From a checkpoint of a small transformer trained on Wikipedia.
Architecture: LayerNorm before each block, learned and rotary positions, no biases in attention or MLP.
MLP neurons of a small language model. Each row is named by its layer, matrix (up: input weights) and neuron, and shows model dimensions 16-143. Each number is 500 + 50 x the weight over its row's rms, rounded and kept within 0 to 999. Numbers have three digits each.
After each neuron's rows, "fires on" lists the tokens most often at its 100 highest values on Wikipedia text that the model never trained on.

L4.up122:426478556535463551452506469482490406513515519583482554482545571560570439512490408516527534489589450473470524506455505503495542439484462516516511509578515579463537495525428505450426489533463419514530484476559469475545593505488543452478464393405520527483404487492594489456517483526430494538491416549423549470446460498527526440516610488473468532473433561553444434630441566370422526481540
fires on: ", ", "serv", "–", "t", " ", "port"

L5.up360:469449555502499483489467595607483488587529476519507465556468506493476531480513503479473503470397457571468516543485503517451431631518432451509501513443452415463495494525506570464529482550444576564351604477548480565458506453496484529446438531476399437490526444549481538520540474502553515501546490530529452426589503608534537513458538407440502525529546582476486456460572464489556432453457
fires on: "'", "\"", ". ", "The ", "of ", "ed "

L3.up627:515489478550541489486607462414527528507429549534515375559530550493418512549415496456438551469421473506529513409581445555421524484504506385492534541548613420521527604391393505448524527525489467427516517451470520445459551434554566493484485546477538527552609435479530544469483503471473422432576408548570461499462545534403540493515489530528483468494550535543479480561498566551407483583494
fires on: "- ", "; ", "same ", "ording ", "ly "

L4.up487:396484379526601487458565451421517562540495506466487507428525448485468441581565586505507459546478474548482416491514447574486505537580463547459564529503576500516501552454555528482509570533495448438507516533420523511571472564522583518429539569540500471492472443507467536521476562444450615432506497487454519537529515482410552506507521519488468493519550511445448519531536462543572595525510
fires on: "a", "a ", "8", "t ", "ea"

L6.up238:559500503487486540496478543477446505500467422592533433496590560546553404582473597406534483553517522518472580523565372460525607457493482469479526466469463486498562406497481570581468506582521530495493388525555517542448577499439545481541523519500523513487531465460506545465506561571444389509484537509559456530501485465559509386389536401539495500554532451499468458510479546446576469588450
fires on: "le", "sc", "fin", "sp", "bu", "sh"

L6.up170:465513496631516536475459488484550449526567447445457401629408532472399494455558513474466521506528431525585574578501524570610531577508456512462528592498541588427456504467486563505451449492516413507518530416507460466439458496516411513512496496522552519504448408442506578511488458424570489454482518547455537483371483435501531570510485558512521518492450519516507469490438570472528469565558
fires on: "("

L3.up563:455467489421549531570536413562455570490483532608426559581443400423599534499472457575473647491482582489523455487505497491509445500496438510456591515551557485563505555491505503520432438581563536430455409486525501521479481477437554533586466541466561585485475500446495521460470484451569492425442429567466465524432457533465523528507457577448463487478475434567505586519536503477594503460516
fires on: "to ", "a ", "\n", "os ", ", "

L4.up364:449489548443643532563485418439490431531487518536553548569461539484483506465536457448433485475524494500528597598503520494589457517566493479539565572476445543497502495521555520440500558584440452567461504461528426425520484503430474531520475532534554427540552516520518456578444460469565516441463472498504442446494625516429689538530447472553501472536567512499631464541499530487513521434404
fires on: "ar", "ir", "Ar"

L6.up555:525531556485562441586463500472499421462411465515546515504557595480512622520465481532502404386597409526541550538482546594467487512466582419447565507510495497402463516491465449513533574479426495528483494539582404503566556474504544497512524594592385494487460487536484466490458576472490437470479425372427493509555447431503478523486566443483532491470532428537511510506528494523424465457555
fires on: "| ", "i"

L4.up453:492576509448596541545504481444391440514579430603574537452430549534550505525509463510533513566565485536574455530429520488495554501441401515475427478462569546453552568553578570500460493566424433438527549508449487487584472462503484451538570439427483551421519547509528545478438562480561502555443474519539577416576496515407510459562508480554490403481399433558470515484521526446540487516491
fires on: ": ", "\n\n", "..", ":", ", "

L5.up116:477476415442510504562507494606390493433476479604425435488518506555496500487531518414611505493573593495474496529436492476504538454494513454474543531398393517424463517474562446486538413500500475500498469520600501544514600513474435506544551428455521521534482541495596551454493492376526502539391457572484531472547482506549552561510497462574416521508397445541557567464474528422512517490565
fires on: "o", "ab", "ro", "of"

L8.up586:442497481484551490557528588458418429519455439557518485481431471427491481489386486431560467466550498463465392541555522453550526516558430476504434450517537467436628543529554491498475521483576541519541464539488443344553498440490495451494482518561495534611485557520486545481479535533448460485621480549433423577513549535514479520484478570521460505514495544483517583493459451538383491579516
fires on: "comm", "ef", "sm", "rec", "po", "inc"

L10.up582:626433496492422432527551491505490449511411512532450496482544570471401615478527512554514514521607568448545540590499451477491506462501536463542510495521451539530530556546510419446591550549393522553471526494426495462460421400476469569526562401539481483512458407502493587470471536497502425604530402548424558544545453432468493568512553465500492590482501454415485585544468522528569556491469
fires on: "str", "Pl", "br", "l", "Br"

L4.up225:534526590490490459562546517587588488471503389456493482486504508443624540651560480473478480420590532472499474545521475516562488495471436459438499540464588501483556495546488548450532515567451527527508493504509421456439446431495468523473494381473487476484415456531443513484447561535572467409513513497505541399610512507537523557488465514647513436463477533499571571528463513501452538452538
fires on: "| ", "(", ": ", "were ", "\""

L5.up21:585544576383503520443489498496402541519563391496506400523504576537528481553462452502509496613518496446531541445474433598414448587521536448542526463560572528523496479511527480489460499421465465425504527498573558518487516509437537517541437525500391598514497534530481549503548553427515491536486453448520427485525550491434475567514537489492509544597539512431507475526512446444484610553361
fires on: ", ", "i", "-", "o", "ic", "u"

L4.up30:449438491430479435612511490504444541512488576538501382463475553568539500444482513469558517459494486522555518587485457541528466579611499433501494523433510551448541533452565619512512538449473570526604555451501450470480505459461503537485453507521446490473432469463516493444467460418467503598461492547492535435440536594478496550586571434509532559515391458401584462479432443439531603500451
fires on: "I", ", ", "-", "; ", ": "

L3.up264:475506495481519576432545441576510560469589476540472648466514448481548535447459582608520539516485561424521571529499456473507488515528404430457508454504509480479498510471540547451510478541570442451470488464459569569514487613422474486557541478534518579514504523542416410480450404441475479457508466456447559503541500510477419586497453443495493510499304503515411412507519517440566467560473
fires on: "ov", "have ", "has ", "had ", "Nov"

L4.up312:531524555525579447387484476624549418500549459505538452502495494480574477463482426455572538512501532546560502473497490508554492441522510523498532503472534525389483479491615479527425560434542476532488551466470512522419496609518519417462609439528502582460556429505485526457472445546545546486482489510437565411415570671507597477479534475497545496437493398564424518526498486466533565477520
fires on: ", ", "==", "ook", "ress", "A ", "music "

L5.up618:444483462512505492460558562516531595464504453452469561425374502427445536446509436458441564529541510571561524479496507507577407536457517484449503534445504576492487545502485543464438527456392542460560487535579553524486454500464580458549520421424486489529565482495504507468506530521413462454420494461397517590444495519516521528463437468499485454499531447468450581515443481485538395484508
fires on: ", ", "ent ", "ic ", "of ", "s "

L8.up376:437510601500561477466495465521563444524444524471478489563488471451507489511518556490469567480458470503423446457526490459501546501511525415500591534573475612429507474600479466440519498434607532482516399381576480488512547424507512460594445443522536479590527504564482456419429580518505475548468407516424525569541442451543524469531496522469513469378555531506468405493489458500558617439510
fires on: ".", "unn", "en", "uc", "qu", "as"

L8.up91:452546536436555507442534486501481464542528583483578511534425453451503514541442508390588499525441513522447560509508489538469522456425577569447525616511508433496546517488470576448436447400519502522505549537458519603442487494482528525493548503467493451424516564552445449396519574497491450419524559586497419514499525569476474444486379532401446579468465455557534515526562524556524492563505
fires on: "an ", "comp", "ch", "n ", "er", "Ch"

L8.up364:561465536504461503519423460474550500510527509516446564596520524446552536502429471502574469581567546502526439574501526458457471619440537430376572436545490518546566476483574430429472535470598513511536465485465491556560502498522479376490458494535539525483425507594487504414516367400543423425465519536466517483482435505428497491569590545583430481540554498517557502459538543492553481444413
fires on: "e", ", ", "| ", "ap", "4", "row"

L10.up277:466579480550437420524583553527456406546484510542440522397484457465506356523537521443487628536618500503514578507531573483538466486519561520485509564503444472501468536479423428389481474483481430493619573505477476446524570569388406615509478493456464518477517490455499457517494559420460545478533515421537472471512510558500548492437543595537413511492562500492542475466542410450429494486437
fires on: "and ", "-", "& ", ", ", "ap"

L3.up586:435564510439492469484537460497534556435560435557406444405494486543520464529472525473474573501509520526560469483517509573492409464543445417552622470577546471531555535535561430492423487437525562444602511463474631502520451606586530522474515529492475490521497502505515490482524517399469539545443502492441464483611586561437504543503516546475466486529427473463443536565481481425537532515522
fires on: "a ", "an ", "is ", "as ", "s ", "and "

L3.up341:648358487595536389525522518502502469501565450507548491634561554527502445455450499506533426439529488493537439467508459517522508586430457419447473509558515527436514491461463518445512492492462559588442490470495449525504504557465446533477475460409450493538512404545487520545519481519569527561544533506502479519493537542549460435407494427482493429478535541510500593529514494587534470562526
fires on: "\"", "'"

L5.up537:586463567425618506459467581516450495529487470435535489506506500448480597535444466498493636427533517546501486544433456523536517470460523502458545444439521506528484475457539559455674512416519536496522465507425467472388540501487478540575528479440505532532403455520467510443528548433561568512516521553471549414497630480508464493550434506499459452501484481452546564507499516580497576499371
fires on: ", ", "progr", "iti", "studi", "), "

L4.up22:486557489491504554450401540481424475556536557498587554521559544507549412533444547431513527579476471473476568505394541521498466559497575573515423443399620523626511508486590468476593517413462491495473509471533539529441516492476453449525492476527481451449564468536512534430517434351442456421581481551462441541488481542517536488576484563546543434512532499526468562426444499507642423517446
fires on: "col", "-", "born ", "Col", ", ", "ried "

L10.up333:463510532438462422576558495483469539531469533539490517570542551532451558422521460505503502449492557458546548430489468398512495582590536515552495510561485557499500510574580497458529474466442540473481508525468592484431411520526519398546520466555462478412485447459489567490461524547578537475558602551421616517474479520421589501525538387533454534552401523447585437491478402546569511485408
fires on: "Br", "br", "N", "The ", "Pr"

L10.up335:437478396545484430387600479487568562536527598460580529408550558528565465511480439557435588541444517493517529448452537537454617482468473526494537477420571536493470475487548546520542473509432454509459427549510494488531589484439503459607383506470479477509493513636543530545457534512523559524577553414459549424563442564513558507526492469576465530469536464531497450464457533478524466515587
fires on: "a ", "er ", "and ", "or ", "er"

L3.up75:468460532498600515501481572535501583541530446508473573425525468549499485454521527451552434467546460455489462490525487516551491382548463501528493516496424494540403484560572502489533588478449563545648510448557554605464571580457509510524537505510507529610405435471592533509511464445508503407595442440559522511503570509422426503508538532461441441542507450466473518512435435505486501487539
fires on: "and ", "are ", "ore", "at "

L10.up59:502504522499470447477535532467487478516413445444498558486568527442584522484433604540498480537518406486520534611528563540475474536537567479503444411516521532461428499397528575555452398430528485530520481499495418469570561496520544435571494495424580482547372449571453540497482503448530478462479521518553406519613534519425537462379448579512487540470589462561539412549513476516426490525498
fires on: "|", "rec", "c", "er", "acc"

L3.up521:514454456454524544499559543589536508589495438472466607534500406587519575520503463451505545484540478464524508498543461497386500504474567472489546457555528515452463481517366451458489560520553500542582466546593458447537541484491441534537486534504368526504546483426551470464499443560467438496490560494500543537408610506587573474496458446449532523510487480541452518551551453502454489512406
fires on: "and ", "al ", "an ", ", "

L4.up486:526542516523597489507535485546522453525517475460424395502485584518428490515566450484567534596506558443516598540550461516529438474545492493554472517561546525532428581575459538460499553451409428560586426480551524486520496467476463519466474531447386557479517407552525608459443470507505471440472444491477534585432440407491505536480588543485515494404470459615519554502421436444472485542540
fires on: "-", ", ", "er ", "(", "\n"

L6.up94:552456508415552570466547434464412451527478532497471510525403531504616484417442510476580544549543499474495453442421496568467562658520498446505489491513476530472404481452461543560435452478484432515468564546535459516546465537574573528472512471465485475515544497468483568407537490425504428511482490516487397561435481581467477477553534529490575525513509397495448609497574425512440567532483
fires on: "-", "r", "e "

L4.up399:507553453620458557561441558457497527480421552526510508479478545409478363519462584551513493561495384521489473426465491555565531424525466483437482606466614573532515499481580539489504546463566523446433535535464565505527508444489465459468508499504477518502472631513447534480534623519469467494503395416458440513475499494486474408441464544556506447465413478538486602460477519444598545487599
fires on: "son", "ong", "ley", "ver", "years", "ge"

L10.up289:465477441531543477485551501459426533562495485437507522540551482495415478551529535522509554531588521548603479485568511488574505474581556517507426534572562532497509439637537508462570406494553471575508571495539475474538487403586454436411557492487551417488549477495486544497391521386453486532487477484560522497483473420377466473589507492509525486551531520425533506494478459528497522487457
fires on: "ex", "inter", "Inter", "fri", "dep"

L6.up327:499466575487535501673526486513521466483503418562511467440493488392495455531532352417486449470496463579541492439507488506561451563514487478587552629495502546569498496564497454464520495463427449571471482475489593440530462525465453535519422547579514525545527569524521536478506530489524552481542416528410501464490509436540483533554567469588477523516521555545550438565574454464434517396535
fires on: "ar", "ir", "is", "e", "ic"

L5.up594:515507471498503568495479471431501557529445577471535477558488564511475457503493444628449511503516516488538507575533461434447496508522461480553471564524565512522479486503422530499528381447480484487511440442580486494499523450449479483550521515501482606493533438540462502534411548480495490509481414604490475494462530434436478513454495497675363486523549452484553578446515527499501419605600
fires on: ". ", "; ", "- ", "| ", "|---|---|---|---"

L5.up81:457485496436531508529563521521434394450547439538627483416513453530441420585501518472503572500522561510500551525521369471541580445547494430358513551527501514492541513627590519545506452437436540496546511593450498484491495512557474490477534492534520512510542402556466581441455501459446490532549497446558406470520516406537587459517525464564508453540451431527570543505571508469501558444448
fires on: "bu", "comple", "wi", "fri", "sh", "establ"

L10.up571:443525554407579502462504417552618564566490428452527532516463550581538470428477494596444589526483514505513514545463523518468522527445417522358557460496533445571564399564422554476484534589516508466524469404525567492448465466483567479525516467563459550463532533518464453524462575512471450517536616490437461472519468504565528466464447473451502539540470528555569504518556513457472498490545
fires on: ".", "′", ",", "has ", "°"

L3.up124:414519529549516559498517492530465561415486575609356477456485462546453393474547488459505514551525575586514470434584467535518482443579395438553523512447465457532536558500466447466524472459434480612558477455439530552459552494541595479554461521511531567534489499464499601429403501455525515465546546431437440472521457573509588512562609505506428468504468516532494544526472433438566503453526
fires on: "a ", "and ", "its ", "her ", "other "

L8.up115:435504594486556540468540524566467404590495610362534526435518543551525491524486583450556497485497433476454548491537531531517483576457539509466472463470543574442542513501454496482508517365545445450572473547490524490526486524426441521582501441443443491485518550588514451552589560421547473457507553459488529511519541520393520434431482605522473538489480397563529490486484442552498518526519
fires on: "and ", "ch", ", ", "W", "an "

L6.up576:434502452492556493440505513509432510513483479530510589495592522496475494412506475366492602385515440537527564446445539584427529477476515452445450521482545446570497534419469472470551494410449434468513436530501445390508517483543435449536440567548488482515409632470511509374411435439582402549563515578479484457526486471430509471571513536533503533558583503480520556502496494448455486539495
fires on: ", ", "-", "when ", "that ", "tive ", "ished "

L3.up81:475550582497501526441409619511539499449474441440507582457451533450484451534454544579472455473573470437554494545511493564543428513499523503527505594497550591406502456521541451539457397454482500459493558598471522505505442551440560511484432482612533420487406467574492471464457406524466490618550495530538458472449494491489451563521547519487498534483480528545481457493487483593499552470522
fires on: "s ", "ad ", "ed ", "ose ", "like "

L5.up15:487507486532569541491556527509484482557490492517500524508428503498503466411512494507466602561545518516475547411499535456509539543447490492545627481496516475511452546548468514470515523507405480614549565552444577442551520584523464498504492441492412581494519456493526457409477481440403506439578531446565470489479396505396564386515462481449480566458420457525511435461402486462527476515527
fires on: "and ", ", "

L5.up556:422465417561570616484457539413506639567472561476520542465484483502412469569443546434535496502517473587438492500464485518416490538504468496502538462561505517479535576506456487469592602554394524510534609502469471501489510519551542565507406528492493543482471453518490538546455516493489477498516477496517553491503508532494594571438461560483507521483534532549468564491610470575473527590519
fires on: "0", "a", "-", "198", "200", "po"

L6.up92:403576512477452431526495483494508494515475432524529444503554496506477463500488508484569605460421536585516547452551462494492445502460534480417543486425460473540607514501459504483540448504509481420618568509505472567464563534450500462515543460554569585524534521490535464522462512510438503501416568435583460481443536493614548566480490562415498433473531463489409525602514488460604566514383
fires on: "-", ", ", "^{", "T"

L5.up536:463522524461431598492489578533468506587491567479501500484571554507491535483457423470562580467571544451517486555438498495525494469608525419454424478544436463464483535530560584525537504508501556443426495564544465515492551435498482379575497532497536466378452557505468553440558448461553550492460499449483496501379554509419522508430571513427526527539565495509557565581422430446491524477505
fires on: ", "

L6.up273:459415491487507622483465569507546536539469543527508548425515453535529476466493543517439531514448485492563451496504507503509511574460561559473549432641476492565507555451461528470511569458370461459511465568447485513433409468501461494589435552518546503531579524471477524409497508498378491479500511568442411409491468456546406475603452484560473493592581520494531422402431592594549505520482
fires on: "ex", "at", "En", "ad", "mis", "Ge"

L8.up537:589554531522502506483517391445498510549396434568447483497420485451542550537434595483481485498470504433456507509526502518533537474525526528532493480476464465468564583482573585527460486392544570525490507539488480577435514477372498393547448493564531509479501528541461480617512436461551530501515414479507478593610472565426535552456532578493438459444461382521475420504531492462449505497496
fires on: "c", "enc", "ter", "acc", "rec"

L4.up469:438494498454449580487511462476511487539436501550535413506541510525458517431440416508500492572502551493544496446454524526530505594486447536515468523581508557479623526449548530527555448563570429526463437598556551514518466468536528488414458433509423525533443380529473493446473557476563524574481578544561512413471439463562430457494493383512490478465564561448499426487467539519515595475512
fires on: " ", "of ", "the ", "a ", "as ", "in "

L4.up362:475567510543592548590455516518551587495428472492457405428563538478455583479460522439574446531518488447474454485510510520529492410606478524565376520455538543549443521501400428454482548520477540539525563488424574492465520591425502508506529472477529469488478494534467470461395470573555495461505463463607485509492466467552488500545445536561397497437460488489456478497486528453550463571536
fires on: "(", "at ", "x ", "there ", "are "

L4.up315:589482549485469540560339510415438518497462549523471482457477526517541458524448453529517488524541569518485538510484469546501459474511532428543474476595551531473466450463543512546442491532469515413481581524430431456488474541519502459443582460555536486532432391540497485458502474455499530610481494524533513477497641508463560521420646512445539588582433431419459513471565470420455491561498
fires on: "X", "A ", "-", "O", "D ", "si"

L6.up73:556545560598462589522478557537496412526557491488478490483419475500453494434473537481572587523525467501519586432508503508490414548501564428410435445408470559522499524538553555524393498408473470434438527532501426584478515537580579476447476453437489648519457455526436591509456493442466460448478433476517451555505445533497539535549473508559604523501458481517419504540542455417453523547470
fires on: ", ", "-", "of ", "the ", "adem"

L6.up301:519521504423440521575458460463422488586551419448457529602492580525547498573450476513533514447443531530470512468414507499557500576471526450549493497518471515479454472456519486535548541583494558532584594540634447430445517546510533497483419464581473477475489626520467491556471553408531441495520330495602500511469504413446465449422547478493511498574479490511585452494479505510486502521493
fires on: "i", "g", "u", "b", "st", "t"

L10.up417:451435498572413502548533489379463488547535444532527560512561485507467466499534545482425502487548521451474508527509482615506538616469480455466493589482470503540583506461493467462550575556519636549534475550508493507527492449537421516509410461534579504506397468585495469462482523548542458431424482494509443473502467467428446509540431477465564480520537437497571646550557558549483471543513
fires on: "y", "bec", "ch", "is", "g"

L4.up637:465494481572544523417502545484637586477510415498506423442511531492411573531523448344521453424526496487549563506474457522490424491538531402495478466449439413494490571456467550453437544429426509467481443535587477548494567485546459498529547535440500563458615503486465542521500436553460488478509543470490535481482555502459429453458544543471506514564577537481503551566505499526503582501490
fires on: ", ", "5 ", "of ", "x ", "0 "

L6.up398:475443421468543536489600470464425494500570425470474513414469502475462431423454413489488590481452485547471532573492549516526500512406491378413498495485497535494454577598577582393498568626490505404529485535445480513535565580497485564539588396494441511572448528519538492491494489471437546501473540480495556417558485547567485480447431436536445507489507506496471466530557483632537530444522
fires on: "o", "a", "d", "is", "r", "as"

L4.up257:482529517521480494493506485466479590496489436505562382443594515484582472441496574512552495499512575536559505430505400454476471524521505444477517534508501532453493485446578477573547569497497551560501478573579508555462563488499570443464509545421466527465482561385517488429514521534377459401538520533576463547509535483520471477394541499404452496495542554601439366512546569508535446473520
fires on: "sp", "le", "of ", "men", "ts"

L4.up181:604512525412493469500587541510408553496500582589439577486463566450413545484448520455537466426435545553532495428503454418474566452516459450473510518484460456441421512482492460516505439474570481398484439461506501534480521487428463612594376502495532498460483569516603515548488495402587455555544525570442495426512588473541534475515486479517494477438526483580506437543574393519477574478474
fires on: "/ ", ".", "| ", "ann"

L10.up150:512474491573465456399491433463510545517555501522514572561401560477501454565462577564476531472494495566498548444471461490446401478398508510613513550557463512532622496504512465552479554463507549475521471470491538438567479555483523511550468479484502557539459513497487470471541587493546398570520435438529449545543606525424448447502604605516556563554551425385478454471417401479475454460551
fires on: "G", "re", "I", "Ad", "ac", "A"

L6.up290:545436494461511507515531535605511513495527508549527527513493513433496487459566547477502579454490456507526449461593494573487546449533576431496483512506493567578494448469347472514504448490496476462520515418485576460499559429570473527535502503557488476484516456521555469488439465526395420477518485493465454392464494493518589502602463434554527396525449522524477432514619517467500406504495
fires on: "g", "| ", "4", "ul", "z", "3"

L3.up382:543458519451573515480476530491436482542424536484520534492585530482415465525392441503489559424523515484508444441526488541493580426549413428461477433484579580450488501424514586503542542463544478464401456539520457536497494556580551513537571490550446489563519574556556475502437484420509510491503565382572500440444476476570517545451547557527491416529502506509577550526464526531472506487502
fires on: "| ", ", ", "it "

L4.up47:440462431455609540386563446444507520417430534492476518473498443509477441536477446479559500580506477554500407461479503561460448513514552489484542512514513578413540576533528551458507521620437547419545431470510541457496498538510523494606431517514425510643490544584449459447385482526443509529498568556423526521514565511389484532423486506540539545537549520479484499494526511473436465536556
fires on: "a", "a ", "as "

L5.up637:503539570456586527499516486445443391532565455543470513463482448552542504467438494494531541455520558434495539544467557543457484561520411509407548502473536488482494531430454498563500530473490434490520429614521496546592518477407525499466377555482437447488438532519482557556424432463486492440411464645486545471506475524526532464592437485435443496489589418460519537508495481516484460474576
fires on: ", ", "–", "to ", "\n", "and "

L3.up587:449487473420429514523598505469540466436564447568505541425488582568631454425466366444550481476400564570549505493497433490525560546523496503448481447489515538563510549501544487516423504462457398522559532535492519563377435501487570477469441487522597462533439526580495523491479518472437482474497483495454522474430506629513481463464536493502552578487463451498503472508448535436561485429566
fires on: ", ", " ", "ra "

L4.up163:571495502484496505490542469553631553496483473561469633533497455553498366580515496416526470453535468507395465531561510438453583451531486437434460572421514495468541407541435541555534447451508428486501508525571458540479478492526517473442487503468571575420531507508475511538379436481561474542497501514502430460601452462572478548587509446535478502483475421540490463533420538404512481505551
fires on: "and ", ": ", "202", "but ", "eded ", "had "

L5.up498:465468556469535455476523494483496512537469524509518562503550479465571482488437584451448479460443541520456587425534448474521461507518496464511503489593516566550499428558382538562510514528406545583496548528523446532563502434542396475387495518592554491426496518501567565529434558535599535552491403482565538466443560484368526509496568417478492514467448506479507429467497516482625640531463
fires on: "str", "fr", "Fr", "Inter", "inter"

L5.up532:447470502518500425518555590526473521529551486579519554450512552494420475431494452552510542575564476487575496423424503474516538580382428512499609433412560507476502539509516494499601461439533472459461469560461507544542507551571541453557546405439440493457538487545539544363445638485478507543536558536454542423540439465534526391447527456599456459512461530501519450476482503437461486451550
fires on: "a ", "and ", ", ", "the ", ": "

L3.up515:582491612552489566443469496433465477512479464467530518449478515506477435524464448465485612477414495610483452474502547421499518472602534529519441454441643524543501531539485472442553542470507462466479468549504597638449498434500487500568486456492506454378511576504590462531448496517441524570485524497448449625481577543515492564464537464548516501555489520552559505456473422541527444567489
fires on: ", ", "en ", "born ", "ile ", "), "

L4.up166:562499568432479483442406431561471470498555533484446470469537520540538417503447510439433392505458468454540417436413526562516372593485460444502528477490587547472467480496560608491461432517532437485527553491459438599417471537555557525476574480517552576512487534500495567503485560518525582553517478488513490398519624544473572563539502584451489440550486539449508513545505492537532431510523
fires on: "-", "O", "D ", "A ", ". "

L3.up553:499405504428527562474582494413574527471513452552533537447428440502542490404476476489590556600458500448548490578561403468470540427453522409508536519536542456445480548539451428527441511462583527506520522519582524577499515531536538590512597451418459447434514522507563475448568500489481498537499554404539410479471545512526500456509408539616473503437583493469458485497436550460546575530432
fires on: "ent ", "and ", "or ", "o ", "al "

L6.up511:454524418501456541559496467554532421472481367522565520460450489442578580507509490470387396458671508528599555534606543484480539497465540531515515609556542528476525472503454523450587545537487526553517497507528494447478535538486535467555532469553368527528499402420513500630448536516527543447450462464492481467528459466448543561549474547449471401494556484458571550535472505473521505540458
fires on: "| ", " "

L5.up499:427578467516509441528461485561496439559544483606521498466522454488443488522545549512574449546485468539550483458366502498507501552578463511376500471527534624507534511447571549457428433413582505429441489502437481527463535506510397501536488417540423506498549546447474547509513618506505579510442487528493526523491447428468501508509452556622431440559419441620544493407565528442559518458472
fires on: "all", "m", "son", "sk", "ge", "mon"

L8.up52:476476541554464549495520574446588494514558451474553448437543563449416404534449413478503562552481485485519570521536619516516628433546554476501560472410462441500479440497535439374539614495511509556547452487492448504523494443553509609554421513491502496468499528488511469451507443549483529553493518464530460460470419531474521516515457415382515449540482476481526529502483553505430499555472
fires on: "ip", "y", "is", "s", "es"

L6.up351:449455569389489578498526508520477485473485386532493479524471551449489472512488494451481520450564472540574537543574516584469499555518420554560533508558537564400530506474466468466518582580408571553512554544588483496543399500382503483532416463580506557444553497567587408495506474529405488559475438502555482521470485554420485592488447415493405533485552442452550539454512497492498466428504
fires on: "y", "ir", "otes ", "and", "Histor"

L5.up269:396461556569500560429428561518481471600442539560469631561542462531498511475393393465561544477470542516529444482463467496503465422594528519517479353467514531438583546515521540457523465535570499490427432593593483537452600445430528492521490490510525540523547491520504442511420454452443484463494513432478497542445597488560498552475502563514537446530586424508508497547435431601552497482513
fires on: ", ", "202", "ed "

L3.up0:419461553441579443578615542536515562553397464547504568515494532479490542421498503564491605502483543521512408434554500417479529430482513469404534516523490507547458395513432500456488479497559456453542400455422535550495479465466460477568530515559456524425544553546462441518531479485466509462504506528510527514527532522583504438467410501488516544497591575546515407532445470438576563443541
fires on: "and ", "."

L8.up43:522529481480605447485560493491527500518476435512452499528497447484496501461398587414544573512442484534473474648524504505538512676532549458389546522496447555477422487536532527514542563442572486423579497481532535539500573452392537495528482497529513453492472520549487496391446410381480460458541487473563484563515539532455528442499479462494481499540508512616493469470598470440541483509533
fires on: "and ", "| ", "), ", ", "

L4.up484:491494487465586541492550501440497462528543483534497434477456507503538543580376428487551540550478407517521492489548519500417511499537469441462417514532547576518471521563568552480438442464506438569509530465552495483439571554534606500510501434491511586459406578626427482472499571461477507530483538569462470592585507427525527495430505464482538473515487477558497492426404621490549502511511
fires on: "; ", ", ", "while ", "where ", "but "